Part of a small language model's weights: untied embeddings.
MLP neurons of a small language model. Each row is named by its layer, matrix (down: output weights) and neuron, and shows model dimensions 0-223. Each number is 500 + 25 x the weight over its row's rms, rounded and kept within 0 to 999. Numbers have three digits each.
After each neuron's rows, "raises" lists the tokens whose logits its output raises most directly, leaving later layers aside.

L3.down492:504472532504480438454496504484525519500513470507448503465528504438529509514505494559527497475531518498522493553484527484466475521518509476465517493536535489489488466532491526478488484482444483539501496474471491454480486515516508510540551525491504473518464491490527506496505471528481531518490528442493482497503469518473489528491494478491536490504521442534498508499531501460470513538502498487491538502559505503516482496512476509509518495480466460513501500545526462485485521499537520499495495512488498496518497529515533509514540475522560453490524496514476542519497486504508506514494503492481482560451435492481479499489516541525478527501485481505445532500513502471495496476530
raises: "ive", "ince", "eries", "ives", "ense"

L5.down44:484490492511513497492521522461530454512523499483481499512487500481541478486490464500450534535486475525510491505529468470498470516489434518507517472527498456540494501490494467510499506539537541463468521518472541483519487481512491478485487486471493499493472525502503498444459460499498531520508508490521516516477478440504527526534523482518545476493438524506500498493534456418507474536490522469522529510517473532527500511551501533488501512485525496451482546529493533486522510505488512497465496488441492522494476475513496484478519535544474465511540495483552525517505523523474468514509483487502528538490517504506501490525545516443517522485486511490490516503488479513508532485530
raises: " occur", " have", " provide", " serve", " include"

L3.down621:468482480541440492517480523464515525500501484509466529495496480452529482562545510540464479507509513501530487461467515458504533487544501518536507454508484484480530520506489547462501529506531492462489498521530490489515488506500490506460488528490521496485538531498480475478475482476460490520507475567505503502488551489504506504486467534533500463469454472490480517503505479535471539516530501547494499467514491525525527504512501518447437461525495493528524517531492494503497516479528492500527513465516536507545465518492494475529505534510546513493460517512495482438460477467518528504481499496522470501503459509464542512516483492501539508475529490511481471489505497496471497517503
raises: "t", "t,", "ta", "t.", "ts"

L7.down97:440508482493530509519485529493509527458521540483489467484462492529516537555498544508483540485510481491515528503512498480482465517452478465474483499496476491544502490487474468518517493516466496518510532537464490503500515512501518492550492546466484533482515453479484492506466488447513484517486527469468504458474494536509546504470509486484466469531468533507507509501510522478517512491491503485534466496519509507509484518562471492509518479488490503515512481504476508527506553440465486490542474553481499494455467481527553533505544509489485504511542500512488551511490501487479518510505496467480468532486530474424510500504513491497506542534507511529513477461498509538488519481519
raises: "ity.", "ities", "ity,", "ity", "ity:"

L2.down543:465504497526505560486507463496482483502529487506554534545492495493484505519485475489524524480504516512511505482483495489499553480539520469505525497525478488498462444497489512516510532455509508484498444503590472505491498492481453511448503522435474494491508499475494513476477519514522470503463481491522522465486493499503487498509488507504494511487491468487491515543507504522494530541484508510553510485444473517505510510509542520482543504472471506520528502504475517486517536438463522473548514494543494498520483496492482535499495534479535452500542523498464509463505483541542503522501501482487506508544503506442510482484500507521473469460526522533534472496456528523486477484530
raises: "board", "light", "ford", "way", "ston"

L5.down103:528507492530510474480475495491504456501514530518518568486496485518474527529449454516494540515477484558510514502469494528530520529516514529484475501464507497524511468506487506510539525505478541489517485503547519471470469477461474501513499487523519488463502486517474511463506534502477514464498469508474499510478521476497498528480522471564515526504455475515520498447512471468459484482535428517527505506514439568488509539502522501493498454489528484540470502508529505510519552497451527548525477489530547504499492515480510480474498512514496509490489473488500507516511538478540459486505531499510457521530486513520486485505464508510524469498498477484490473473520483487472497459489
raises: "ael", "por", "ta", "t.", "adium"

L7.down408:495501522504489495458491504468530544519469527504521485493444539497481481509494489535449497518554508522441498451481483492508529492489538530499540528521483515523547486504526504522513502466493488504514524497492529491493535514547532513476501511531479455513488473526469523517486481518544525525472486493532488508493521515479517539493493531490526485532474493519515507496509492537522475474455533472523472531459499449536454509555456454530491545481516516504460479437500494500507461522500528498459498512475541505469508481490496513545477472462479506530517511462478482509464481523536503496520459481506495488478490483492475502455436500500537499482479517509487522496496494507495503499541
raises: " 2019", " 2017", " 2020", " 2022", " 2018"

L7.down300:486530493544544517520490454472515494470489523484500461501522517518506481476549572515504468522509521520494489513482547485508451505526519460507505509534532469487504486527512451510521508457514495462494533501479483492450521484506498474482473525468498525487487504480506485466489433502489500539471491486507544512476527480490446466524464466519525470495515472507458493482470493516522497499500499534501509465437506519522496507542479495486433507549499491502534506528478479529467529474477519489482535480492488512508522490491491508511494517496521506497528521484511531533475474508509476510505495542522496532501439499492485509446504517482515547509473505531552552484528510524469544496515
raises: "ors", "or,", "or", "ored", "or."